Part of a small language model's weights.
Size: 9 layers, width 192, 3 heads of 64, MLP 768 GELU, vocabulary 1024.
Architecture: LayerNorm before each block, learned positions, biases on query, key and value, tied embeddings, attention and MLP in parallel.
MLP neurons of a small language model. Each row is named by its layer, matrix (up: input weights) and neuron, and shows model dimensions 0-127. Each number is 500 + 25 x the weight over its row's rms, rounded and kept within 0 to 999. Numbers have three digits each.
After each neuron's rows, "fires on" lists the tokens most often at its 100 highest values on Wikipedia text that the model never trained on.

L6.up334:492474540523490517526475482472512517579499446520527489513498493553529470498519520485485523513515480536497449491574454512522540489510534531489479489472513475507532505535470498499488510537490538485478514488505467515475507512481524504498517518495491489496545502499489461499482496533547477486501550478504511514483482522470483481469488503509501510498513499454519500490492462524518491461492
fires on: " c", " C", "ch", "e", "t"

L2.up408:465465511492488528493499472517505508501544444521534464509495515486522489533470478525516497491509518527516474503480502518485545533553485489514509478502436462531505491498506508500498518546468504536485522488496502437491489505558523536496514482478475516524546495482507492458480475496476453494498535471527524498476499509476464521487519461473516477497480545447514543479496437525511440486468
fires on: " c", "ield", " C"

L6.up628:543483535503526494512514462494496491505503461533538479515478509516490544522462548477479503518514520524504468508481514501529515496439519501464484503525495452499498499503521528508502480472472497481469487511482495484507523501499450489451510470469487487469483485519447483494476486499486504461501468537531500493533475555452500465494512513489483486494515514501531521534523475501519490484495
fires on: "9", "0", "th", "b", "ic"

L6.up580:510478529483488500515493514505462528525506473457522477546533467465517489507466472529543545517505525467535512517508486487522507511489504490554500513470481459446544486444462472506475543483513526523515536522478522512511492472505503502480470499500502492494480495496482485537498472503523480514497485484509501481552513473501528528480485479489551519498522517460486506476450489510530554517457
fires on: " a", "i", " re", "id", "f", "k"

L2.up200:520476476465478494497496527478546505538486458529481463504525481521492536484496451483502466511522514519493485493497507452503488512499470496491503502530547561531508520495513537522505535544469487468506482482480529490481539496513492507502524476506518511493556515508563480476503540479491492474491478514534538517465485466524526453517533478523526490554519520497494547489492510471522480496473
fires on: " un", " Un", "|---|---|---|---"

L2.up222:484455502484484531535543516516510482478490474517539487472521477469504471514488485519465521554483454528493506466503552498521447485499478500479527480546507548521544518527500533493552487462522525519466492496489499536480517521465498499501488537516514495450539487492532439472514546520493509551485502494517478562507486503485473492538482509491495478497505475469465487525465502525506483518508
fires on: "se", "\n\n", ".\n\n", ")\n\n"

L6.up31:466490529510514455508513479563467453458507466482508493466482548519546483515501518485519508503467495513481446508518510499456528451488519472481491517529559467526506504460496495532524503512507486521522562484503490516485487497508498483512477502459521460516507493496486502518485498484516519516462505496481494496519503529539474502479523487467524529526520514489446492528464464487474513511463
fires on: " was", "o", "ill", "l", "t", " to"

L6.up6:500491460512518534525513511503546510503477491485521512482511468478498512547475480478475525469493495462466483531511498535479543474461528532517520500489501526483476510443511521547487505529500533562459510477509509516465457532487503495509478521511500515478481489479541484506489520512492521539510511548512475506477488492511531498407476482501471502469509507565502489517458513511505476498488
fires on: "ow", "ar", "ur", "2", "art", "s"

L2.up346:525481445500464491473512454497478510515505522519485456508489513524501514491483489486501457534519515471462465489549494492480531562506500508491469559540523534518522513523535491497508511508496525492524501467484474496486491470513495500518511520505481496519491515486486503457507522519493496490529483505497511497530431508486465515547453502515540526464473505502497519517473503557478460437475
fires on: "un", "op"

L2.up344:483477471504490516520517503508505552524525518490524491510513464562451528501525500494498533509495478490505473524519516456491482491531458448500544476535476524483484507486476561473500500487525493490511521530534464514485497481469499507536487504518502531516512480488518479426478545490495494503544460471505488530485511482469494526498494504495435492505511514510517494508453506495518413511499
fires on: "ra"

L6.up307:509469493487495493536488437472479494530459502481472473512531520501497466525494486540478507529461515532483484525551506524505488507518482512531528515511507516534469490518489470503564559518486477531453538446459513492496518475496503454491462525489524478525541455485464489538508444477476523530520495523557550523488526521524497496482523509485486511505497512511490489495473502483492506532539
fires on: " ex", "l", " co", " al", ".\n"

L6.up173:529522493552499522514532515485531517491487463543530519426483498524523521478479473528474486522510508506454461501506486483526498532495542476486474498522502537460479506493509494498531483496495521518494520523494488490497524513532501459500534493494519428518465469448504537516486472505504533509482540478524478536495470492510499478479495505515494522543541469513493503502519470504482484490506
fires on: " h", "all", "ame", "ir", "0"

L2.up677:391467506477506499516498558489488500499492524524544468462496482470554489486485505509484491532473497527500478485534463499484508503503494530464462502524525521491467517507485478457526466480485495491506482521504511508488481494500539520471520497491501506522470535543482524481490494528475505531506495497490505449473505549563477488504482477512518519472482511529535510488479542538473506493520
fires on: ":", " part", ";", "==", ".", " se"

L2.up373:536515497477512555479490510515463517499494551485490451531501521531521486518492454493451536474514504519464497482532505511542500500513539473511490513433526516554505498519502532513518463512490496523516494455472494551536525487457474503562464482478515472518530500454456492494519531495496489484457503476531507521533497482526537487493513486499495495511506498519512466487511461501488509493502
fires on: "us", "ctor", "olog", "ident", " spec"

L2.up694:527487500517523466491509510513480510540525524480541538557478520521527491499499525523513489494516512506489463494478476524485503487518519480486557492505440543510472513456510500490456487496460477522525499473508493517518459468516503510494503557484555531514512539501490519527517476509477486497517516457466521531490503498485496461489516481547518529471477488502486503524507505533465527468485
fires on: "om", " m"

L6.up602:538504503485520511519502483552531486488490472542554479469484513471485516547522521538526470525501493520501495512494497496477492494482570485506489514534514524500516481458501468508491487481465502505489465456450507481497516517528473472532496511524522475519484516501494536479473519496511453506497522536477488512505533517493499442502506505475503522510534497504496479523487479515493516471462
fires on: "n", "ic", " n", "ann", "is", "0"

L2.up260:542492472485493524504488480499519528514525539502472459517480499488470546502504465516542485519547502478473548488499506468506495522485516496526517515488451469512471544515501489507491536513482505575492444440513511501494521438540542509493537510512514510479483529502522507486507479523532478475538491484506523506512475501513476470537532477476465486493500534546514520524481486505514497498472
fires on: "are", " cent", " Count", " ac"

L2.up733:480510503506487490510549515484470510494472509517522520528471481495512520460476497525504494512502538498491467495487509484524472499493522479502541480509489475516554504502516561484516502532503463502497501481514508508515488525456504490506515524443523493443521502493471468511523472507507525484515509501479507507480519494424566489475453497482537502465482465517487484537488490538527497526481
fires on: " s", " te", "ers", "te"

L2.up172:536464500528523477520517554514506469469487528525525514498510519518518476485525463492527520485495463510520544481498531501444470524457546475530504495507495510498503504534501508519531501516470483464487487508509482459459510487515503522495498484477520541503485462506461509496472498452485476526500537483509494484496488468469536501491488499529502482488552493499510469478503527543508461596515
fires on: ".", "ens", ".\n", ")."

L2.up141:477508565503521493470494543517523484500516487495490487538515480495481476482508460483506546502520515480485504505529501541484469493484545503527502481543510486476513514458499508525507555541484539496546487540487494496453501501463471460502462511475496562484491521501500462472474518521470472513521473516511513518528562493480513486472553471517478491520482488516467455492475511470524453511507
fires on: "ten", "pen", "en", "gan", "ade"

L2.up452:472490476482504518514520505464528482503527515518498508508482526468516560563546458510451505477477509474487517515457462531525529470487509491522489488536502481511495527506521474469486498496478494511507508478492517499528495507487482490455513500509573532523484458488484511507519477524482476477538488484503534527523508503508478497539519496482519504494514480463523444528505483477439514515520
fires on: " d", " sing", " ass", " pro", " al", " s"

L2.up554:496500470458494472508532531462454573492538494486541542483543499492531489485502528482469440520487488532442468481503512507495520505472513496501504503510492549518508490515515455567517528495502527461500521494515530554516489514506452502523490477508459492494532471474496507471540462476516461494527498458503500484502469482500455518538497499527506539483509475510515481476524517499498491453492
fires on: "O", "ec", "ors", "iv", " ra", " October"

L2.up422:529526498434477481493481531487519531535519547539497523515480512478507486493493478513464448503524492448507506489511536473485484503521504510510477470481463523502524511504464475482517503501509488495526513440480503480498473498521498485495501513481525484526518525466489446474543488517553489481440475515535514499470502555507440509496495520524516511538498441518519499519534486532500488478521
fires on: " B", "av", "B", " b"

L2.up558:560525529489519531508498554524520424459511493514544506483509526483467490510481481560495505508543509477514504489458487518503522500498494529531490487511506477487487453506483546470500472520528501538509528493516513479503559513506444492494539525505499464503529506472521490471526491496486524475472491494535515509496510502470466498527514513458490460472483475500487460449486512543538479522521
fires on: "\n\n", "a", "i", " J", "\n", ")\n\n"

L2.up173:476527494490499499506515454517487500476543494545524562496514485510560502550448500450434529533539498532501516441547542506507464500475505502517505477481473490470517537487507518487525481517522507481467542457489515475476511484526518463521532489470490496492461508494516508494516475534480500525481505507511460511530505505498511516499497457487519551506498447484495520522515499484511520533494
fires on: ".\n\n", " with", ".", " when"

L2.up118:568501446500555521493486502496553551524521518472544497532493486550472484497471491475473465510440488478490476534516515515532552470521494496519490532471456500501491532480502480489515484503472499493492480512511470491495460470470474521496500472482509448500487511531503551526510507471473473507510490546497503525513506497517519482450515516453481518458511460497516478506531514535463467494493
fires on: "ar", "ear"

L2.up321:507503518514514517493472517526496486490523491515496498481459496496536460505505549522472482487529477498500507459455470539503514491484461494489468525530540504445544506461510531481495448522482530498512499464489525524510478508538462513478511498571522447498530518473484488568510481502477448496511467524482503523545502539493467488491559515509484475478493539475459468534503458508506451486509
fires on: "as", " des", "ames"

L2.up238:502512482483464498489482532519514531494493473527505466492486522487512514519498475490518442476519500483486512491510483490495506498486441461515519528532505523548507524496562503499557510546515445460466502504476529516465540478487487491519515498533525516537462521511512534459512514470454483451477529482506482531455517490512500472519494468508508494500501436492474512510473533534478481464484
fires on: " un", " $", " Un", " over"

L6.up528:451548528473523503496497516544536476510504479528494538509513480530556505527476506522527487466471497494530462518507439529498500478485507505501499511515467519499521526501497511494514523528509512506499482559494487493511542486494522498499537502498548473502481503501520452483486494461478503537488464489482522483438491488458540506494538489470490525516503459517484511508499493475514484500557
fires on: "d", "ing", "ure", "ate", "s"

L6.up512:502528459503485429486499498494483450493464479486506456525540470485491469532482519484472513482476535524492514472534519524475536461508512501519500512518516523500498529478510539482489507429485461484525486535486517524518512514541504480487507505444497491517465502529498479497507467531532490508447505491493521482519483541476513502467492512473537505505504517526519518545508520453483561466492
fires on: " later", "ver", "l", "t", " kn"

L6.up460:475470499536499468502501492496514480520536530533548538515521537494512472524495541510466497491484500486469510526494498518463468489474502488491509473497527543515487556493491532569467514525467461488495461513464516475467502504507494468465528524481525495546524484492503485484500452487489550512518479499532483494531456550476522493487517493521558535512484537500523520476464496467536473507482
fires on: " R", "k", "ak", " m", "g"

L2.up725:480512476540526525495483544483448502517513523505536493489523445495471531496524487468480511512540494488512570479520545491531487509533509476503454472484556495527487543503455507473475478516499478505544503521501549507504531500475534532463509491480485496458513511517518492476527498545506538475484490479495505482465480469508483532491471528474469488499497544508489482535486514479473482507523
fires on: "is", " (", " of"

L6.up720:498496529493489503479496513527510531516468483461522506491471484528539491512477503472497471538463486512500475491499556473546488476461465493511532490472495527515520504516493503485506481536499494482532493524459461522559566532489521509508463469518514498491541504481513442521513474511474477526448533524509496481495536484460497504541489540530521512472509463514514509480500467509484506491561
fires on: "it", "y", "r", " and", "ir", " It"

L2.up470:515463489473506496509531511480506513513546463468515528513531499519504506518493547536518503489519471541452483461445480458515532510459523476502492487504469518518478519493470525474487464476499520526509511459538488532483415475460471497498494468512488524515517524498489484484504504502508500467487446515527503546490493515466522555563516518495478482477489494482486529512503479437521458489500
fires on: "ra", " tra", " ra"

L2.up175:486551459531462503495522510490470472504506525452476479512482486511519496479504477521492487516522445517481494489505525492513482507527514514533501471479495488514524528513495463565522522542524476502498493469503541509507532594514463483506534481500498532509490458512494517453505535430509494477499480517505537511526537506467486483487496494524503532517502501480550502494493458488466496503504
fires on: "E", "R", " as", " &", "L", " E"

L6.up556:500460503520537506477536536500476483501473509497426482456477523520461520481532508470463492500489488475518504529488523498532523508488478506485438512528487504483485501510477530518517485465490509466558506461484524472502541460503512462483470485500538495493528508504476551503476492472485516530499544498497492462505513486468514505489522438523522471478499488472500461504530515491485531529490
fires on: " all", " re", " v", "av", "ag", "ad"

L2.up332:540506501460484488498490459477457505502554531519467460499476454512525505505494492519526526485552522509482524494522495497502480452464517522526538504480462477470525514537509484532526482495518490561482483455510505509458524489501502498548548518495556488457531483530488464489491492520479461488525479558497535515482489481485508524478486460522528466522483529508511476512536491493486469504481
fires on: ":", "5", " |", "{", "\n"

L6.up652:546498518500531468489542492513487530512532470507503512504509513449492521516506483515458500461488551485451522513499526510510532493504553491506487479500512499507482475496472526488531530504538501467463529469526467460438489504505512526496531468468503524522504522481503547466526466518511494502491490483496542516523538525458527492553499492514491514463463490500506505508505473488492471498473
fires on: "ra", "ent", " c", "an", "2", "1"

L2.up56:479515503524512556503521500500518508539519461525474501498481494510493528537496533519490497512461543522510494509516544453464499491465481530553479474517490480496506504485468495514495503539478486505504502502487513512483527505478510507500512470437524509466514562470512503547503536494511461534502522511553490449491537502511504494507569509521518485509521524460465505502532505499503521502490
fires on: "ig", "ac", "end", "iv"

L6.up280:505548490560522491530496483517497482497496487556494487510493504488489473517483501477469527474523481520448421474491509495509474496507515481480516473494535496513492502471509532513493492521442494505505547441489486470513516527512485530484542534510496508495500527519463511560507494498511528504497508501519555506466531523508474503511450485491478514482502493498473511514514491524494442488472
fires on: " s", "us", " b", " ch", "1"

L2.up573:533499475481499505491469473524540531532497510482523482538486457515488517510515521493507474516503559526452505545475489550474517535492508460492518492492516509467485520466536516506540498506512530520475474482487504489457502502532466521528475492512512497527484479497484529499510464551482530457496483490503475503484513541505519477569474496480512469466509523482481470533437522496503498520536
fires on: "ell", " fl"

L2.up467:491486448508504520478548517473483453472482520483532486497515492564467464520550469488516489470521523495531489508552543474508529490474523530499500482485490512506504536526447499486442495483489485544513481508522526470528491460513520489512474498492506466486454525448501507498471450493497519490506499462512499548540507507486455505492512526529493466465485492480508521476480487507466472489459
fires on: "ro", " all", "ri"

L2.up345:492463503494478486508512527538506467508500534504509507484504491485505523512500452551475475466495514533455470523483487535497506497491492467450543474542473497515492500500502488480508518511479473488479446498481556507490489450516513527466580518524502515504530499527516466488519484513520504506489484494494488496532496496516480487516486496477544498494481499507509526523512472531435472487478
fires on: " m"

L6.up148:506558525493500483509502504511547499516542516478515469571508527481498517545494519489508490467435508450505508485471515502455494547527513441491472516482529495524539470511511500503484497480484532492500439510518487501524522521497548477534515494516470509518547498483465484519492504487514445519500529513512484482470484512509472538497473515499505478523498452512494485479493533498485538527513
fires on: "l", " N", "it", "k", "s", "u"

L2.up31:489467497454480525483514461506485498527483483496469525508518528509495484523496461483519480489538525549525509515523515504443531511502508490495486514482532517490514516514425487526534511523500512483474480480488459532502542502496543467509522523512480461528473480457477462517509449524502507510506505496513507501491478511500485529504543491551537486485517537496538543486459491499523495482486
fires on: "ap", "p", "ag", "op", "pp", " of"

L6.up466:474530515489518467478499496524505502524493495522482501507517502548545504560494484478501478491471516491507504480516513521451535494513464454483498513504514501499488531506522500469489516508521455507460475504460479518542489510552510463518518531509475440487478498511492504486488520466542472509518538521450512504543496514511524521488528500490516515546503527473495542483468447502514523501532
fires on: "ing", "s", "ound", "es"

L2.up529:477487486558517550456548500493516472508473509503492515496483511538515478515525457481462529512481472521497525476482502514508507491472536524552501492497550495468469497507508526471559530494474515453505506497474496482484527517519482498526463573520478471499509506516494511562482556458499500501505522508502486478483467469520459549494494479484497548494487518480495469467499482509497456494533
fires on: ".\n", ".", "==\n", ")\n", " can"

L2.up314:523515473569508508538544475509434468481492474491510471496447492487502494522470451519520518491509479508481475468493535496499478504537474528521517494484507497512488492504481501479539470530494510465496537517542536461515527511484532484512535509571505511490502469476529486494496500493507482520491475517508503477447516507543500540511464519524517527487482526461516476510510480503487452503487
fires on: "us"

L2.up585:539500511484488520492546477531460492538519480511498490551474476544521502493503501452495472518466515510473499483535502506460511503486504470547485467471509482492526499553514528514520495497536499536495588531485509520528504475484453496510513489520495498543505496526500464545502495460476471509507521570501453492486523500518507539463487499486477477520463479516456505464476509484478468479521
fires on: "ron", " r", "tern", "\n", "{", ".\n\n"

L2.up428:467491483483472490451498551544477485476561520535574493526519489443469495498477487502514492538485490515467499455494496506506479518459531477543532465508507455451487493527480499501562464521502490513482469450506499524492513520514499496506513488504453489432462516493498535485522504538484501492485487514452506544467495497489533531509527473495492533505474485511480492519491548482521503558495
fires on: "\"", "'", "]"

L6.up30:468491529503489503519502500484478526475502440479502495565503466517496503527518517499502522477479534533531493495507512527522483555481510482508445543529437509533505496530462503464500502483536513490480526488507524495514540524490551470513518510524479499520497493511463536503483528461482504546489527528481492495468511501495478484515474466514525496533481473489501470496511523538516520488555
fires on: "r", "l", "st", "and", "it", "m"

L2.up300:498480469491527478501497569510519470521479533493427498541457517511508487468495478498506494473484463499440499470493516515549517471509514488505561504491479473459485523493508485528511498536523494458531482475543502496514510511457507521522475541531517495528509465523488539473508540530512447464540489513516515536520514465497522489475516471515529491507503495488516520490481521490424466482488
fires on: " &", " and", "ron"

L2.up150:483551478462483502487504518506506520466519532531520478497509480519522497545538506508479519514495500555488470469487499512521537471483528486484506477491491506472463541481511517485487514511433517500478479486509502488479457513507522497488524503512548560505506517495482498525462497508463498494480496486516520498512481493505512505504488452491508516498550487481488490485496497573511490483467
fires on: " s", " tra", " pl"

L2.up347:478500506478514494498514501526471498476579476551497510464512506541545499514504481493469441547490526465465501480548486529522496504484487502493480514549444526510503520485519508505526449506515508468496522475487532502516485500522526514486523470457506510489483533491463485457479509495506541539493489482493481532463461514488482488507507471498529532452504492488482511534482518521518524526509
fires on: "."

L6.up745:537524519495449508514494484492509546501502490525478509479491481510519477519467506493494530509481511510520514513503553459507502484488534544504500497519506441532525503572533504502511553497528501467454472503494532513486521471476508517521474492508516512495504551477501539489508524501490508504535490499485456539517521495525470485499521482449548482495480526502490536499479540526520497516477
fires on: "he", " e", "ines", "ie", "ap"

L2.up447:514504485493544516506458536488494522542507536493540491530512532534499497494526508524532491482473541541470512509472466504500487440501506471514537462525441515456484521513516470531515460479476479499528510538500572519509482514507461519495496506526530460504503503547502484467444465486484496524518492503473519535509500477486469494514459528487489479468477460498484467517511491508492502456526
fires on: "ath", " m", " cons", " comp", "ol", " t"

L2.up49:518438510510495501516521482531488514520493527474498454487463479535503481571532500516485513527505498522506513499539517487473517480435520518532493467485528505434512530502538499492467481502529476482487474537493471496507472507537478502501473519528491512522496483477513541507525487474466481502499518447494496503494533500514484460530491457494510466513496479455505513500495480520566475489501
fires on: " us", " fl", " have", " has", " can", " man"

L2.up613:445499510508506517462470505558484444491513495463524519487505460538503480504474516516502516504496499512453467537484481511483511489471501557539487523468532472457535471493510524481470496556478502516479502501499495500500508506518510502532503533503526465518535548536472506522467507452510481517466500503507480486561477501480490481501486528505512477500508490469490471459481474475512530531485
fires on: "eat", "ict", "t", "it", "ten", "}"

L2.up748:486530492512504517523553495504487489468468474467531512506508507515486509497583509441528510498543485520532508489475560473476523485499521551506526553468490451536538520481485462508524508479455516482519488511493555444483484489507503483496491482495494506471506477484549513523495454490479515489518507475499521508535508536512484457512473511512501491470487534495538520523463455498478499473480
fires on: "aw", "ro", "end", "ore", "ow"

L2.up263:496497511511504454514483481557501506502481497474472493479459499556489528531483473506530478487519457546497493478497523524520513539480542502516500520498509486461523489516451540458467524500453514495513538494491530479477477537475511452497507501496485457494524517514486532486490523530485496484449522492504478530529494498484518482498524512482548493502498490518501520510485514509488477490518
fires on: "ne", " this", " Fran", " I", "ade"

L2.up304:481575502492485508489527521524514467498447488475497516509500488483502509488498487510499504509520503476464537522521520496454482522506479546497509521484524493469494510479466484541532519486495512493515524520508532489506520547484522522476518432413471515525522519518526523479514502450500459501479481505505506489485523496519551480516536474506479563491478515515473468498494508470483466486507
fires on: "end", "un", " Fran", "oy", "iv", "ion"

L6.up716:536496541465484485512505499487473540463523456489540539494518513494521514489511513529537499481517504492533530485505445492543514483492475513476464535492444535509505521504486492530512515488489514439498548506487502479551524494524520534487526483499530475482490495459503470527486501496488512520506502472458466476488529508511514474552482477523513439516548502495517490488520503438520486539472
fires on: "In", "ss", "id", " In", "i", "or"

L2.up416:519486482521538471473502489458528461465516467526486515480465545482548481514481543502472479549487513479505474498493479489461521552488474479503475516486483489492542497504471514506538524515484531463480501473523491450494522501526486539522474490510504476533525463546479534512543489519495488484492536477447526522483502485488466486510490511465531477462492492468455527526487474496503500503508
fires on: " bec", " as", " rec", " be", " un", " c"

L2.up589:503493454479490486489524482453486501471486522453485527502495528491551485522512518504500499506501485489518533514495463479483486490500517538526489487492535488451529513469467495521527523487525489515479492477551529504492540505548521522436491495520513487519546501473495523469506499460517458489471498484525492494480507534517505543483491452522490537510507526483533478501566465468472509507488
fires on: " re", " cont", " dec", " inter", "ly", " dis"

L2.up298:471506503514477512469493461474493535557478484484543477507494531473489509510506521510500503475522493494450552423520524504505453486505485505523508503495475484552509520522529458526464507487524529449476536501497535465496549501495524509499500527509490494504500475460517467510540502478510452508525493496511518469484503442500475497486529465514461465487502494497458500480515559501540475471484
fires on: "ge", "ury"

L2.up766:503554520518517496503487493473475510455522496492504508506553493481497552527495486499520488530479497508491526476488502515458498510492474492513480514470478471479464498486479500476505503501494475544495548499500493507483528481504468530519504501544525485548529523535475485515512508497503527505421500476566521507517504456470485515506496500443477514508498490534511517507502485464424502549469
fires on: " B", "B", "att"

L2.up633:470493474453532512455529550449457494438500500481474493484497484518475469495529485521475486527544508497491525481484495511505497491503505517493495503462491481501522500496494545479522490506496507505490471495457504477502502506519468528506502509503483513479547486465530502504486497489501505504513485482509569555488509507504495515515526487533466499517528499457493511544510515497517512487491
fires on: " pro", "au", " Pro"

L2.up556:472507466498525502498529519510515472457485517444545493528538509478474472489569432492519511498514466478559535472484497490520469490503543496476516498507500485522492492502490523509488500511494505518497452498502519524469482451499528510489469492508466517494552486516487519548516485521467510530479506475520522512466531484515500521534503485513479519543510500520480525517526507524519524517455
fires on: " pro", " Pro"

L2.up212:505476493454493530488487491489496497528516487495503518534506484521518493467486517508507499505474547532496483525515526459508506521512503478448467516459482444476548544468443471502481496461480490506545502446501528509468500525498521512538524498506525501522504479503457558476536479498499460502451497489487500503530537539547450492478453529508469487484504499533493446510532466527514485523492
fires on: " ass", "enn", "est", "pp", "ship"

L2.up647:458499499475504524493524514488522497484516470537520508464474475507511497530502511534504493557445503504543558515483514502505509524491487517527500521522490522491508525529477529535486486478515526509508482484532487520531521508461497510493478505495480524521522532499508491467507492492487476435481478521502496536471482501466499487448544521469498455560507523402480495529491474492479492517519
fires on: " a", ".", "mer", " f", " /"

L2.up438:511498490462520522513476524491475479521472502470524466533509520492509503501467514498509495487528509546477456504531459468497502492505520426451558487494477450488489506509528498500480495540482522503521494492502535467492497490495509493563492518515517466528457514497472476479459478446529509511485525503454504515569478510513515480475516490497501477476489525506496499525455530507540525466533
fires on: " as", " most", " more", " man"

L6.up13:424554486492478520532478488495484513503497492506474492498493500476546529499515550510509541474532454505555481509518474510493515500502482507512467514504513531489487464525497486529520500495502491486475518502511520481502475449467469536542504518450522524467477501484530496490526494489567494465518491435492497513522476509492520492490483474475476511508496485493470574480502484507478470475499
fires on: "ist", "or", " was", "is", " is"

L2.up593:477512505492474516512471469504519455475522476519490468521476522514502521528495479496500488519532555494488557490476469500490519492500450502539512525505523485479512510501489531519506455512523508509509472485487481468477468516509508485494483503536497498481490523474503451539515474500515496470490486472437512464567502509484483497494476492537481531494482517511483494489531539523504494491477
fires on: " ex", "ase", "x", "as", "ree"

L2.up80:512497496512483502506508550461478484487500433493488500509492450510505459502505503474531480509526485468468557534491493540514499469480496534511523520477544472517515514483482492478487542498529495487537488491536498506494475514515497505531552536529518538453543468526539534503491476530502491462466505509511510505525509508520531457449505501514539527509512523486506486498488502486454520528506
fires on: "n", "orn"

L2.up334:484469525487496498524516521475503510522516479543515494507522507514485499491545502463496489508505494478471519502513519479524495506465496486522498519492522514471521503509489489480528566459498488497498490527478498505526509474512455491463513519532488513526518464527510498487567514496524525477510502520510459503485498513466510451477494499526523479479450517491490507503535491511460495502530
fires on: "orn", "\n\n", "ican", "ian", " includ", "\n"

L6.up284:505496513468440494496531437497462511449490526460483522483487479462525519547493511472507451492528486478524486531502500512564484513497510504514510503511501476456491519522522485468502494523520487438476517547526514469498494494471504474487544522496505492496477506496481486553471470511483527539552509480523508521499494499506486522524493531533522508487499489511512530480481513464484499528528
fires on: " fl", " He", " Q", "h", " st", "W"

L2.up269:493475472508532533448472506504492498515502493459507485527522460506483465495503502443487486478490503539491478514486511509515564497532457475507481508491465522432508536467506528489529531453498524497514477504509508507569496491478545506510492546467529474485527484510471555443507470465508509511441515512500568527543489514479478486478460480530522495518512512539503529510483475519506493459501
fires on: "ar", " all", " Car"

L6.up282:471473494480470497530529465521468475487518483470499528510497500465543512503482512493441588478507489538515519516498503505569479484492480509487506507465522530507502492491528463511500498532490547538462474507493481439457521571484482481462478481529537487480535512498513479526505517498517513518492475538488500474558516489514513500508532500529489493473470509473474469515502487510510498522527
fires on: "is", "as", " as", "en", "c", "it"

L2.up233:500540494479495502455473503461489491514500522518510480535528484505535546448442485508495495492492499453502503450532522522504474530513513454534521498509524471489454502506495497513454519486494506477488530506499520504472491508491513480492515551496478456505509496438495495467515523532534503469494472534465490515480511473550487506469495467501527446543500514510476473484531550496473510508545
fires on: "th", "-", "ld", " (", "==="

L6.up348:515508500477527500495525475518533499481471470539524482468545510510507499493538531476506538458419522495506497518537485463487539543516500474452491474513475522488491489547517469502497501468516490445526495488519522508510512465532497469520489500493511493502506510485504489479456485508473505518489489484496533475497470462530500504486507484504500542458457535517459456555460518511491534514469
fires on: "er", "h", "m", "oin", "en", "ol"